Weights of a small GPT-style language model, trained from scratch on English Wikipedia: no biases in attention or MLP, tied embeddings.
MLP neurons of a small language model. Each row is named by its layer, matrix (gate and up: input weights) and neuron, and shows model dimensions 112-303. Each number is 128 + 32 x the weight over its row's rms, rounded and kept within 0 to 255. Numbers have three digits each. A neuron's up and down rows have the sign that makes its largest values positive.
After each neuron's rows, "fires after" lists the tokens most often just before its 100 highest values on Wikipedia text that the model never trained on.

L4.gate1244:074117105119084146154106163107137123077121164121079102155119144091141083172136135101131159161121171168105141099122105111149110121134131149110228083187091163129141176115120058076122148122165175093122061124152147092084144157095110104167047095126129153142092078104067180071104099083098076191137106130148124108166146113133141135137086103103144114109121090128077117106126146110126113122093075155120144067077220145162150131073083191163088163191078122168099059098158133169166126042134127155090100126165103098047172094116173136152188148136107100070080166125179141090116166120175132135
L4.up1244:166131071098171099082097123128161137138147125132134137097166110154108121153145129158086090055018128088145138118138107141102107166133077102154168106128110141147130146126156130094136155080133175103108061159124129144080157151104140139199089126136116130115115113143048144087124134057060091146101112148093136153172131120123106112118152107119106121093137144108115154065112121185180116139118075156093111131169163079140123116123077149132085144185130108184147031135072150185119111112155137107095167132089213122088129066116138108087137177110143083144135141093136160079102134093183102161
fires after: "1", "0", " ", " United", "7", "9"

L4.gate1111:103152043117164135107161078096125168138111096088131086090101097067125102162153130133122096108120118108170107141150119099132098080143133101093122140135106079068099068126111198084095124139145150110129144133125155146102135160103140084123118113145082111148096134123130177113110119082116144077089103130110113164072129136156145134180139092100126104062116100125132101126125068142126092108119144155165167098070202152093107117139140153144116176095093139091078114113115126067127179136136136139182149161176101116116102057120155125155101187104163095119138100115156099147078092140125085163
L4.up1111:120073146132121119111153079149125101158141122154135125063160160147193130087183086169100101048159092113154178107168167134132116138113127119097104129162073131077097164133116122073184096095119102160155112207114135162077151142133093162122117116122101084172133113124143106153058099132123120090097091139151145085123141135124121146114130085112106083143117145170133109142168107150143152164094083134104082113128139106087190133119116174162151136096159112136065158105137135136116131100114162157135111082090155158110127111187094127104132142028152144118126102132067157105154117102041070175
fires after: ".", ",", "2", "9", "6"

L4.gate982:104147110154123101170110153151067137160131116109086101212144120143126144168092099126125125094092121183144129131108077152169123177168128099148125139154048077136147121142103160145113123084143140114133143111136132131119104087109131173111105161116117077119165107125111130156138132169125080198111082091170182134159180123134073107132153136129129140110133181141139129135181175169130157113089106133080132147107122154150146163103060138162112205088113177126173108145090166088098093169071128176176063087139112118067146116084113172106213112111221163145111114132168160105113070181121150106
L4.up982:086134081060185066195159089097164140098106171125171100130158132082118129134123117131094071145140130077146209124104143113148085127147190083115100132152084144119185162155177108113155111103111095124083139124142087176135120134226067132083121139146122130118081109122074221118174159118163205138111152120128145172100114118204152134144121096094097131113139123076083108119078140170120113142085106172136159121113106145098185087127145168203088165117184084135120100155115099136186101122143116137134144083114127124088126129121146085086163098124137133132170148145113181087120068155112117166
fires after: "0", "2", "1", "-", "6"

L4.gate439:086087155159105115085181114107157112131144123191073198125115128151093073086111109107100124098101107136110209173126097164155187109139110139077136071141084119116148110158103158146085079084123136176140122162156165147088122188122105108135124121080107079162131129093197191137138090125072125111207118115157192154154073155181121092147123116126153100079120155098101090104162158082133099173111125144099103099162168153141109098157105140143146069117120109201143121068171158178145166114136101109067089140149152175107118143082181159130199095133101169103170130145141163126078170113136128177
L4.up439:096116104137103101135120052164205108122186141149008116169060116112167177151144138178193117168149145113122140130166117060086091179098140098122140115107094143164093128118117153139113146102105098131159160116120103114151143147130102092140110087104134169140130149113119129169080167125078133158122126134151136127150093101143131115145115092138175088105110083105094161138141149089071131141112138124193087128101192102157141109108123175148120100125110119150105194105081117116115106089080095107121173142127111160141079132161159128179148154167122133128132145124101116170089103125137177106
fires after: " ", "0", "1"

L4.gate1077:124089111126111161127108096129123146133178121132098160141165166150156112086110154102134150084108104131098135158104141146158108101131104076099134114097133121107135128132174089101168131146101160128169130180154153108135166076085162111180149174118188113071165102104092102159212063102079104117117127112125110132149076157145122222109133183124125083151072093146071167108151136179108040098167056174135149145176137141139086156144126128149123195148063047168107076163189102123135149114119147135099111176143132135090158163136169055136149132149168126093133101158135120099101180161104130164
L4.up1077:104206117128142150095152151155108119171098125122120145085219136196122122104122109139166098153163163089087137176136147114089135141107109126094157202143092153160134113167106155142119095042125114049161151082101156095125146101122164130134104100143147102119118115187151099090128148179109111116076144143155093087121157186142072152062124153089124113067139101198110123141136172088126158123100107165141148122057104160122067156085118170124169185082148137156155150073140131124123153171137124138138161116099160149121055130145115111157104123140160133126157140154098125134159127151132148156
fires after: " the", " ", "|"

L4.gate704:096143141165102142162131045133115118121177111102145105084140171129146102100183142109123175124125131152125119153155083163191096149140187167144127115115042072102169123200123089083152132119162105111070094101116118181079130123095121132118112101102142164142129128101104086114108109182123131142131153114165110130159105139118108116078129115091093069139161104116115156134183182073134122086160077134120109139153115106095149119128140144124114121080172186128140091144163121142143127190100157162132129168109172083176106132145122186199133121155207111116145128091115146091163106159086183159
L4.up704:150123103169134154181111145107115095090105135128205159125154131112073099140148082103084183098084122173135087119121164180134142082112111105186121146134163120123127092130112148163069096175146065188151087088097090129087145163107095108166128150111212096163080157125106097146148146166187086119110164187157084084172110086162135147108121200122147113130113091107104201125084101131087119128145198164089074118076065153105190170086161075110127091163107155121163040137121136111133108118133150121158174195188091151150162128148136128123113119115088154144152121182099116114161090119098143149
fires after: "′", "3", "4", "5", "1", "8"

L4.gate1209:107089139168137177146146100157169111127085106100142136141165132109108123131215130154055127132136122102130094137121140099092173161090114152134100085126129153167137136103112151108141120146137158160155111118166150196195136108113168154089151153121148069153103143144119184114120098168126182094150153141129128089098105115091101113138146103136145092184108130130133084060112159070077164114154141099108192125135143147118177196154115182132126121072147112138126167107140146103073137119081156127102066192147087185155099091106078118152080172202096067109133077094130101173121125130148114092
L4.up1209:104127084066136157160076170147149116177092061131151097075201167136158096114121132092110103198162162105148107127169113162118111147144074134118130170140138142144121104121103151159124139119130167175187112179115173089120101093121045071124093081087123123156150098115114156167129128098090170154140102124146129085162107105123148156118133139087142128096126131091154107116089219132122153109156089136168158154121168075114163081099141159064121156125127095141100128165156088160138088111168127128112129166147180098095123149098119149176154097080171134102158118093157096083158071068113114096
fires after: "0", "2", "A", "6", " F", "7"

L4.gate1207:166154086138091169139115111149138138095130102110122120080160173104135107109117108124124173107047084104146152143093087096094069110157127143094135124077077136067148147151115125099097157083091129138106125095131096115120164124111144186130068148141201114149188101101109169124119144118137138067113135109114151158164138108142130119145079088149155152158149126090134096157129202117105135131136131078114128116133132163143172083096155112152103189071103109131173124197131168161084112144139164092163188182150104113152166120095152185146114177157115119113086075176113186117113150101170149177
L4.up1207:067138123090120058105098125176186114074139124146113154103076110085186118122097112159197136157168126170066157140094196147126121134101110159122111186126125140149168114065086139105118086173128129115123112083141145146081148142119101102096130122130179178097099143165140091112143083114154142149135106103124093159118067133089138146141104088121206179134137068121097144148136151169115156151114131101094166177122056150092147178171140091132160104062069163137160154115078090187081099105185127158110159140069141107151091087109067140085095154126117182122163147158136050116119100127086103131
fires after: " |", " ", " September", " –", " on"

L4.gate1381:177115109115129139125087155105125120149084177111112168171126178132112102085129083111113148130139140186088143139141099105138179116117122190108090084144167048177146166156192128107086080104081113124105024115131097209104162162067140120184114133102182086166076108141111180088151083130180126111108081147128093143118113081112157137154140120119103100131197190124157123096125121135141117169135125176155106089093183157110088127139142166155104174158157085185123104127111181149189074085144177137172153172127092102132137137083112048098187059099061123115126157087130097120161134125128068179
L4.up1381:135170156138164153078086164064128198235105134178098125164069119140108120155129144126097130086190084154087114083155126132148145180076193152171151156123124143165120132133142174138121118152072113128122120140105158121120087130151186175097124133148074105092144123063161101120131076082071144170139084090131136101103181131088112145159154081067099109164158083152162065141158153119082107128198076145192141135164116120167103134146109113220189105120132098146116145160126135112100084122121117107112180095120098140122113119181156090127124115092102114107154140162147068156138132097136104153
fires after: "1", "0", "9", " ", " directed", "8"

L4.gate807:203144120139083133145108110104069148105150165137165140142081145128153148083111151121124081109147114152142136118150169166169098141099122152117119144144133109125114129138107145131170118121141140082162137151117137165134114129142124111159159169095131117097090164111095125119098093105164148131190104114180141161159104119163072138155117183175111107127079165049102142142191139092156139133103157126157136147161108102081120141115112116166134155097069163153066116214141164107083163123146196131132122140117184114156137145123173122159131161123094082115145143123134138106128101043148040143
L4.up807:087161164162140165078132149126109153122132155100127128173079102197158151132142099136043152177122168129081133136140130101139120106100076149096139077155149140096177121056114054165053138102148085095186169174140130103080127156131147130151102151119124185110105146100170126162169127104096116128149158092097142102208095147104065163113138139112164099127127103154103122121111182161113175122094123100142078147122156095153062104152132101093148103102148147117163082124093140125129096143098120147120111169164131134103073171151114120076103156130049094098126142122160102144123141103132139125
fires after: " |", "|", ":", " Digital", " Y"

L4.gate1382:158071082119108150116115142122108095115153116136127133137156176200125100100086161188116152091143081200087097169127152152144129114157077158125157101169112130135117116128180074117176131139130112171115129104117100137117142090113119091145069102112106138130124158096128149108173139128118111128164103169114081145113118138104148137127195125139144139080159121100112147060111139051107066110148164139126117118105107156134073132133196126102105076151151074171112110102123108132156097139169088141138152155122149101086125133068121153087222088069108142160076121098130096174086169174077106136
L4.up1382:163144131101129099136131130087122074157179122144178188147093148128120127148085110106107169128113180066181067155103124183112124073103112148103154155152121071068161120139102079123114165142099064109094117181145112187108122113104102130135106105152141142071121147135114105111119155148151159118070126083156180166117112162157116149147111151083129195075155090159121136106074053169115105116162145122082094125044130161106179150131094147134136101148089074166093138154140118174104110100107118102097103172146127174183163134111107129112068068120083183131131104081132115132105122130071084098
fires after: " ", "0", " a", "5", "–", "\n"

L4.gate666:184157095148114109103081118074108132089161160113139120096092087123128113102120105130172167094082115097081090149139095136107159075182083157094107174055060130144109155101152150107146136194061137153087103162115089091136183166096098134106145155090191111107143098145090174170144115171109121134105136176134176132152144151130154209102104194143140134141107128101164113103127110127151078162140130109110126128090097140080132117189159153177156151109089107152144145127136104143109192096122220105107117120143101133090107121141141118125101143124164142144107126069119103083146112172123104105
L4.up666:145179111050085138140120095104151120180178101110125094102044027108170148069129138112118102074125118079108106102164103104124170152096139151135066101093078129131130097151123069077131127186118117128118148135114117080101114135104149119113110095102199175103063130120152128123110130143056119143175137134109113126124140118160146197084153126159131167109108123096110123177146090145078138145146135088156097128057101099134132147199167116133164110103078070149171159133164110144158160064093099121151150084163123170098145093237131184103076134111149129191067141072100100073156146184148066118
fires after: "–", "0", "2", " ", "9"

L4.gate275:149171091145193095095136179110154153129114084106094133108163151103169169108127067103128093075163158163149158201169090123155116082110144072124109138145142113150093123170121119097154094146168152107092106127153147173104174100114111183156137080086154136114097209145156153081129133100121104146112140078127155106175122129143072109111141187125114115134143114107153155071104069136085093115136152088123151170104124142077119106155114049139146122095157102137106097147153112130164138149134173161167180165068112091157115109178083104164131085214126107126140174095128139165127174152059121104
L4.up275:187166157121139104104106175090170193102153210130152103105109172143078082137097088152136101058142158139146087153118102122098117211141149079131179139091088129087117136095098166133071167125180115160181133140142129122110140132165146230068141116132132137063132151143132173173111159131083144108197137124151168152104114093117079180027066217146131129090099107104140117127145150129137154116083151172096129161065049120153157134146132147134108112150148089085122117113132160125119144113130132095138124131134094125120134149170134107098172099160126174085113060123142122163176125101124176117
fires after: " |", ")", "4", "2", " the", "\n"

L4.gate124:138159120178132185131147182108146100093095172059069133105149142119186070146114066116053142121101119090143155157126090148128186166110073156091134141122188161157070177125133128133131170124091146119113140088087154147135159150081114142165101117125136166127123173124121117121128107163106095057130128193174138128110173173059110162142142126157161172111116101169124110092127081081146078151138107121174190159125144097112101204147118117120105145157117152099115130116109154139148105092142140141121089156066128128113095145092060168105123199177217054110108144078199147119106150156175118102
L4.up124:097147139101149054104162066157050144142125150119135103175126132140104077230176131160132085152112149151085156110087190186184141140165167117127152133067127100117080091146130130096131178097193117152116199163136095110128138174128120025164144079135127104101147165071127175112140119176154161133138099087136125137098117132136135120103170103081108138149126117147131099064146130160156108153132143137165121182196155086121063107066124162067132134200185109109140105133116090096115164138182113058132135090082182127153139118159146180050126146141114106105082132077126101060104132169159138178
fires after: "0", "9", " ", "–", "1", "2"

L4.gate587:100139134161098138171161092120153125076124165144130157107062083133063111096174138162101108053115107112153126174138106104095144099161166128117165157140143111179115125087185121133087145099134070129110158124127179139106153173140177115097163120172129080160168069074125122144087144157096169128109120132122108108192179119114171167144160150147163185139117140168117066086110076099107121174176182112147138129131101138091183095128113120165156098167078125110165155067132138133162169078132119080117156152111102118115116115064125115090105129164124137100115172171135126092101124137138156091
L4.up587:143180160170101121165120072129109152122173166126112132118122107141166175108201119159157174133112194119220097095136131162118121137129069124096127138099139130169173100143139175155098172134101093136101180112170069092094101154163186152110136162109170111136132060091089127144154126131142105112146098164165187145125139150134131124078142174114154150104098158093145128155068159119183134152090126133094123163126174075114109095129172142126183097124145159109145140117152079165131171143130139119110139100077136147131122112147147117115130152136157089169143107121098171063147082165146140145
fires after: "2", "0", " ", "–", "9", "\n"

L4.gate89:102181119190140140111122147179096142139185108086118141097173117115185130118078117104125130132084157093088150079115159106123151093122148181129130131136169144114113164107162124078130141164156099124131088173114090121113097109093155132125164195070071145082109072150083123062110151126165144131136128107105091140131140205154156172129090105108114129117124107038131119099125104187156104093168117104056151075059156150128087109032116122175112156156142096169144109068171175109135114135108125189105115196121092141098149176131063102092087120175142188160147151089116169149158118145108185146
L4.up89:043195114132164169135095164149148149125107095136141136088063141127105124107132137134137169077116193153122168165194161086101129124099180105150158196050079204091200142094139175158153140077167191118126151091071129124153120092062080134120123161137176121151115145162096060160099146170129158113142147082127177052126149082125169135168143164130185148121151079111118083116178142163128117166146086127107122175133169138114096163102097134183088095102129103088103148140158062180125167148122127103106097114165133125177139097121175091154072081137110153123179154165066092178144124131093121136
fires after: "|", "-", " low", "2"

L4.gate970:082106093101084153087114104159141130155082157049138148165141085071110116111102039113130153146151152088129154105154159104133105151121168118159081107097091128125194126130151111145123186123159072129114091140200058114157153125131119141121140156122110103191086155184083097100129114126117149174126153115118132073129143114079181134109124086166087140088147165098123110140155099119049140129192147124120121102114124175090136163160136133156082093131152135129127173108136127159144120104173129196113172137137092118120089133109116147148135168156030140037117176104080195088086104135145110091
L4.up970:151162118129122159148197152110088105120125153087115113091121151106221107111108099091101118090123147085107088120145140105108102153116187093119097141161171128169178171187167150172148086147092089056157086148135111108120159082134088147112145160124114112175030140143154120074157103136082053119069136138094146103107183100193108152112136141137126197099145099144143145118132084069123186181068138098147129084131094164116141179134087148146097126101115116128117102123134129106066132107093139222119121154070102127094118167177150163161064162134106083217134146143109196114215094155111064075
fires after: "1", "0", "9", " "

L4.gate1058:091165210135119175136087138172129136128112097076165219121109140159127087120145106144097149111146136110105155130127072073122125200131160114065093083116107194143112166121218125143092099184085142169072111135140169167094143109105127052110152134124166186152168176177155136115124127137182192164131063144156115142144122146141123144137126086122128118172042144123102196137124112133188093173136148105121149090157069137128122155101122163144114073109130128115107124136095141145119099152166090165087108111144140129152110192161161205146118096145156113160184146101131115075171194136151174156
L4.up1058:109157126161116163108162136189132120137042156093148137116123147121152115111122135110125121120130149092134127135134094109132050163108162073136118123119101162061104167130173148105120177109080102126088129138099122066134169113137210113163100105138165120100118152134137136146151105158183170166104140156144090088131176127138146118129150141136098138158092110120126171144164116174148066134148120122123170116150085065147108100117109153111129173083141108146196133080118130094066079119159149139161121119146105095135165240171155097145080145158123134108135135195139144095176176137080131160
fires after: ".", " ", "1", "0", "9", "|"

L4.gate1344:158089123089094161108115160146129131145209102146110161150140139124105094180118127099138139104147098131081178180139132111093133103133143136117102088207165094172175076115112143160187092073075048166136152144086082152141164101097128149126160142076108161174111107104140098133115167151117098149120119117115094135111140112241087133147063103201077161103171083098128126154139124132099165154052159147128152129165149114108102141155131158184091172125109099157144163096138112124131084155149179166150168125113150118131125082087116092123148145135087144139119107114118093145166146136120103154
L4.up1344:125113124086169163121110117101151151107090128133128100182124127096141086205117114118040197141113123088125165156166121190150127141134155096116140057163143102146185122152140064110157114142126141079123152110138079147086141142128099083086092173177115144205079123181085112096134140142106096195137089117077149126146145078201103073078131109090105126162197119067098136105152105226093108126133146104141151115155156063177129157145081085131190082124124174131114144136149098064147118129128103109135088140119127172146138083110136151083113063116058154151085104116153102177143191160148140155
fires after: "1", "0", "9", " ", "3"

L4.gate1383:117175114142093093123115157186050146125118115142113181124094112167139094110115101173192106141155103151112151111148105079134103120113099115148154140115152093108137160170131097099108089112157174091078147102127126151139069122164127078126101146186111069137094137101153147149150145188092163107173131114140107134110121100160148096128160160130175099166130111104200112134047119190142140205106123081073089128138178137112103131147119098091143058128120062134176116127094171079091121082154161151130159139136121120148168187095106099078197093132195107125086101166198125128125136021165131157
L4.up1383:097097193116141123187128103128174131126133114143050107092184143165117089146136075121141141111138140154051117185142092100100088129177163120145155128128131119203158124141113175130096070100088088152147135081098132105146179100133154132161158120129123135093174021095123174137156172122111083100199107180131136119161161130125177147071117174165172108115092120167093113124142137097127094142068080116110075061123100151130127154149157158129121141142075116151123168141153139145088145100122149095120117127135136038121145140084140076078167113108156129146114112090161122145184122120132103126
fires after: "\n", " Rank"

L4.gate56:176117109061061148060117131111084102137122131119157141117166111153100146091085090127159103061132160071153130139109141148117148116148134167076177063132147121097138174125165210175089054140129122119119098160103121155135108138178138131114128168165223041149112113113101150176111114182135146071068123164170123140132167156111135119107133141146107117091120145111148168062103128145132166143080131125137160190163122111141128150166119133144093139132088094151111163147147110120150123147138151140125129134137162128100096173126129141155155153115150107123101151145163108133103140096134155074
L4.up56:137152113119145127082135138191137166133136157121158090099107178164169116135146147083113171100099115109114135111122125111121084118174125091116107087131120124115125163155125182114078155158074070107155095138113167092135156166148111134190146115155113151151087093069149108182102126141118146130129194044119148229169194128188172135112122149117138116188137142126139141102151108165128092106165170083155145115060157087105103120146109090134144149101164130144121131084135140061099128072107166129118180097138107152117105122119161170128188129181096149145154133141095106087162059133120150132
fires after: " ", "2", "9", "\n", "0"

L4.gate81:137151091109079102137162150147129150059129088154104105125066115105154154170054124223159151145164108095087112133097075111162106137161143128148130106129102133105116140128127074102084080145145167134158106142123096134141133147165114069105129112122182146152113164117091168133073137129086075127092137123125123168135114119129092132157041117148106124128098115086112098211078163114109086123115100156091097088121100152111127167137114126120147134121142079143144135106127119093142101150162144103165075175120126064149160120138093090114110106148075147095119123095094109122141087137095152132
L4.up81:130149142105156122185117148163135082105112157119150103126149208071163208126072077139101138210152119115071116120140130123134086130191120144102087091139095089133109130092110061173161059102110193165133096130089085196124141139160115149108061142078143132157090116179160137188215106198101125172135073155148113149112123122156131144064121154193165107179117169079093093128206191138094093141091104121087123125132125100101105110079071163090177092131095076159121103178086112104181120104113160104155106131143093133148097141153127106127111152154074100196121072082120112100116141106048087119
fires after: "2", " ", "1", "0"

L4.gate1328:070122170156180147131130150112163126072137145119174085216172197111133120130153087154192206150144118129123068164148115163062132167136151116086148076082161177148077129179156117121122086119148144133149189136144084150158164092078101083123134176001113138054125077105143138107131112153161177083106054126192148160166176071136129080127086103113113091093109143144119169066072123099159127146123154136174150142134103121091083108103125121176121171171117147145125096077109077111124140133149108118205094135112159066069139161122128145115159100166133136076179142158115100195122174149110065099
L4.up1328:147100207116116151079120171213157069115086096111143138119092114102092182110079068143127117117142120123151097141177133122170082139108137100083096111153148192130120147126155146138106077078202174125120136141175110119112162162151113140179126069114138152113087125054108135178175051136141160086139150134136118119124137164081137127138134097164108107175141143132119063120091128160168075094102119141109086148118122148111175118164087108107149127116135077187095148096090142154137131059109140171054140121095134093133087136117148094113174188176108082158110126129168188182170067154183061106
fires after: "1", "2", "0", "3", "4"

L4.gate245:216143115172075109165101066115157154124129177115126158069161104136141062130118099174090101094131152078062134078215082088098065135101098143139132131088121096154160109156106075129150178152083132128130171142105194120148156136091141140133156122128109098121150173138113148123152151151176114143151198179111200127097085180160105103132097141126102141103145129122102151150118127134127077137164167148159121136093110131126149095106104183134147114131138104113143110120134125155153167138119141117061155151120132137177185134129110149149173085157145110103159115081172142112118133119103143193
L4.up245:117061081166138146122149156074145118113138133130122129129166221067126132130109139124100184074139093108115120148042166127141141139086121100120057127134157161182086109175103100095070083124146177157074112126123153144075163142134156113110114142113128084149071093122125078121128068166140137149130127103137086118173127082127129161107089155133135133150140120118165124100110127154097086186166120079136123130133165136119170166153074162171132113139135097167105148167112149076191167160087164132071086179137152144176123108097144086156162135123079177135123104195100108123125110047081165127
fires after: " |", " ", " Upper", "ː", ";", "in"

L4.gate409:184129116145121073098146135139129124147146184162095131194074154184133131130096084167162148105108088117149088164088109143127136146059129106070181157164145079118076102110145082111156158072059142149128152118155116099125186129162132146122088127153177136146150159106137131138133114079126127211114152121195131085150150145100102190125186088167174117090140155126155151064135136139105095166187144118086119118115178162125158069134117115149113126136130195199116073131092175114170155100139158141088109180132157101125158150171122087130147106119125110100156100102194088113134158151075130161
L4.up409:120092176100170159140143156076115126112156057106125129099144048128121123103129150141114163096156120140044138164179162101134154157124074116119118116144089077101115089120110123139156218142122108114184144149104116123062151093136147103134112076138112191167034193106132143124087122107167127147124092123135126178128124069130111158123107145119135073132118129081158193153118067161174121179116139115111098139123082150134126120151157137156159141000136105140051104065127180137109074189178162182113150122108083096121137126103130156090126084088147158139178127135146142161214058136155053127
fires after: " the", ",", " |"

L4.gate738:119142101183139115147183117140107151147176161151107160114159146188134110141150098148126171064147099126090138109122091149124141177127155132133106127157136147156088130144115077077098125113067138136156113128092150196117176146109105118126126133137182101148098104168174100129130096130131118128133133131166139118174060151069115168110092110118152184176104176090161151153139126098109052140133163160180112134155136197125168109189096138169093114145096121116059156076137155134170099166093176068176093166171128105173091123122098125172087138165089127074100116055157123098150136094084126129
L4.up738:110119061145174149179093147168148170125114079135115174158089152132094155110122113097098106133098108072114154117168158133110159159116127108180090164089177155181090149157133097118110059151107136178116145099161149166115115141093146200156158131086166098105131138110190142132173123136198121153078125128143148119123109140089110054111041091133165144151088109107122175121103137148077106147166108124117101113139112158092154169158119102156112170082100069112059119132127132098157100160118163086120121110182085162123135136163127141132134111173095168134114124120122170139150175104139154191
fires after: " |", "4", "5", " ", "2", "%;"

L4.gate665:131146158142156167112095069141117141144067114103130135122155141106121152144200145140094166081159152114120098151113165102108095087075081144129184119108089138152156118146091083167173145142130113110175176117120116129138146138163109132200113170077159168108161172155119127149184128138129163152074147059149136139157119162195092129067073181063089097110131100154105124173178156154105120136150159166157172162111151101171099169081150185114115162077138162123143169131133141108095135115122139106155123115136143087083156136114166113120161130195157096159130053086123131091141135103136095084
L4.up665:153152113122107143119146151156163076117160078148183129094139136135187152149188112116102126135190167163146124128172183086104125160118129132122156133179114149145179122138106110127120123131127116120117106154200159135133173134127124169148084142098077178082168091115109100174239109130135175116130097160124104181175055170110141126051066120139156072131139127197157078109083162162116128160103176105108186151104093144146129143091125204109073134098097162152094122130164105122105125158167089095123151099156086159095130108106129101118107072146134146083138088092129118146161189132147119177
fires after: "1", "0", "6", "7", "4", "9"

L4.gate185:120092104126140084145085083166132137162115139148101086120078128097175059155097120187110145108084088148108118153156179089151109074099123155100115144154161025136136090109125147107126141065129114091132139177096131104110125156095142125131120066150080190090116119118111163107132170128153182095129118126119134144132093131125154097155065076114126103121197140137125129053068102124110138103159104139195088100166154126127104142144110136108085165127071174140076076122142056167125103133073102132164054121158174109125114144112163140141135097212108123108056139120133117138086108158088173174
L4.up185:177158151099107109139110154104155148132097148086102129070109154112132061111050087134111116089138116095144110108155051075175127094107162147156154073126045131152186135176204164107110145039166094147148121092171114058131112139110109072192118126139092144156145113091061087135122169106127154080161101164132103070135183126129143165121088117112178165171170077109127135111072099146121039135098190212122058121093153136096105158130116181154139125131131038110086125089109145090115130159085133095169167176161161164180080169108163105128132091132076107156168070182135143083169075158117168178
fires after: "0", "5", "1", "3", "."

L4.gate1089:180113126117115154097122181107149108095166167151122156096121103045143082088083144150162177123131109072152201123130150104140152097158087181119142116131136111173148159103154145107140166200119194141146072128092092124095159141090074095123107119124158105167122140127088087122141164146090118103115057089130126153115094118174111197088113186092060154159111152115137136157132064144074084147144113148155103117121105124096135154139186118152143114113061133161070120115160210119127155075090139159162144154133104091057123082160129094141110185180147092157083154135093152035143136133097102104
L4.up1089:187173132133107128158111102119141079119097148080161094103140151209106103196159060154124067141093142123177092126138144147086122113110135123147152138168159094132101159110107065109140148162133110129125143091122127168117126092104143121170076120131129157135175140072146151178108142121106105123096175148108171175077187156080191133107116097138092144147174172143124101118136233181133103144093196127104125158063142096095191104164128105179140151115117089135112107126174140168135133089161171122156102159118126167125126151144097180126106080140174164176156119112093129107161062110183168095
fires after: " ", "0", "2", "9"

L4.gate1411:143105084111135134122147166122134181132135218141126086132099099156106130155089127164161158161108133118125137129121111113098115125092086156137078099146116093136152102106093081119176140137138163144124134139101138109150142172073133124102090074129164136099106139150150132132081164152135137178127192111160119178126154140125154139111112148103110144158175150147128131127112152149091129118145126136111072178086138136104157164206144110140184163073139124104133099105099139119101134118147127135163166116122088104054173087154114166142112136134145129106119147060123130087156111113147137076
L4.up1411:193179111074086149106107134135099055132130101199155105096116115143128083152160121113110082154084132083054075145139127163130152141091115098129086110212161170177160130121161171117132075128096089112101128101150133155094109090090145144125158132145113161181178071150162121112183128073111058144135111139089106136179192129081131111115144145162108090176203082181132209086179115157110099122143133141175106129148161106133122127109126167140113157197108126102166189105128100163143077087033102115127163096099134145143080118171153107105058180097176101135047151114110134128098140094155139087
fires after: "0", "–", "9", " ", "|", "3"

L4.gate740:139116146123159117142086121100154160082110076162116132149134101167118121105127100048131151052095126089120107135155098087087112147145146073211099157169138138145103144126127155139127068090109141159132132152124133133179158111139134127036064110029155113119110129114148146160186100120127211135136136109119143159119129136118170184162104144079139079138133153104152125116130140065128100078030080100157124139112180124122154111183174112143135158179149124170150121126096150163172099177087140145094104183168184182161161150121157102134115088112143134142119051127151145085128126113119149179
L4.up740:118086091120086161119161138188123167139148161098169176155148100114144099116113101139161168101195077056103179081174077107099180118101172184079128128080101200100069150132148118145130134116185174073141107100129119085118114101196104124136172109114116142120116162110114130185154108122085159109125091122136181151185114139194140119135120057121128060107122136143119197115127144163112159077139116102160198126127171120153060126142070169148135125133105154090129131148120128139193127155133137174095106095087163140126108117112099086138092130091092133118146067093080151119093118142100100117
fires after: "\n", "0"

L4.gate329:152160149177100078102154132116111068077195149127142117142126137175173102047131048189078124119167143100112156118130129089179089137127087100172095103114170073136124116150156145135146122120119199143093129060115160132137158135123098121117118152059177131149134112111076084123147115122125114136127109131167176062088093130094140076105105103105140159102113211101134138142161189114109110177067124151167133162148187088087132102145104166094135156147141193157152095156114131128146075159102209143162157175173148142121060094134069123179194069196115076112185149073144176166147064151171076127
L4.up329:080144138163116123157163115120130134150105137127166126154167108080110155117118096178082131156125212060109131125139156135148120118088132112085117118129165068120174112116130093120131134135138123155095149179047156065116130145067090150129122118121125159132108107152106074102148086097138150147116150157135121102094116129137129119151102144103157104115116110088165193136095111070143130190108053141110116183155164172139116177132101134100117106171121160172097129161130084193139099126186124159188128143132177100141105137160118123137149099139111114156198138120217205189101105103158071106
fires after: " |", " /", "3", "9", ";", "6"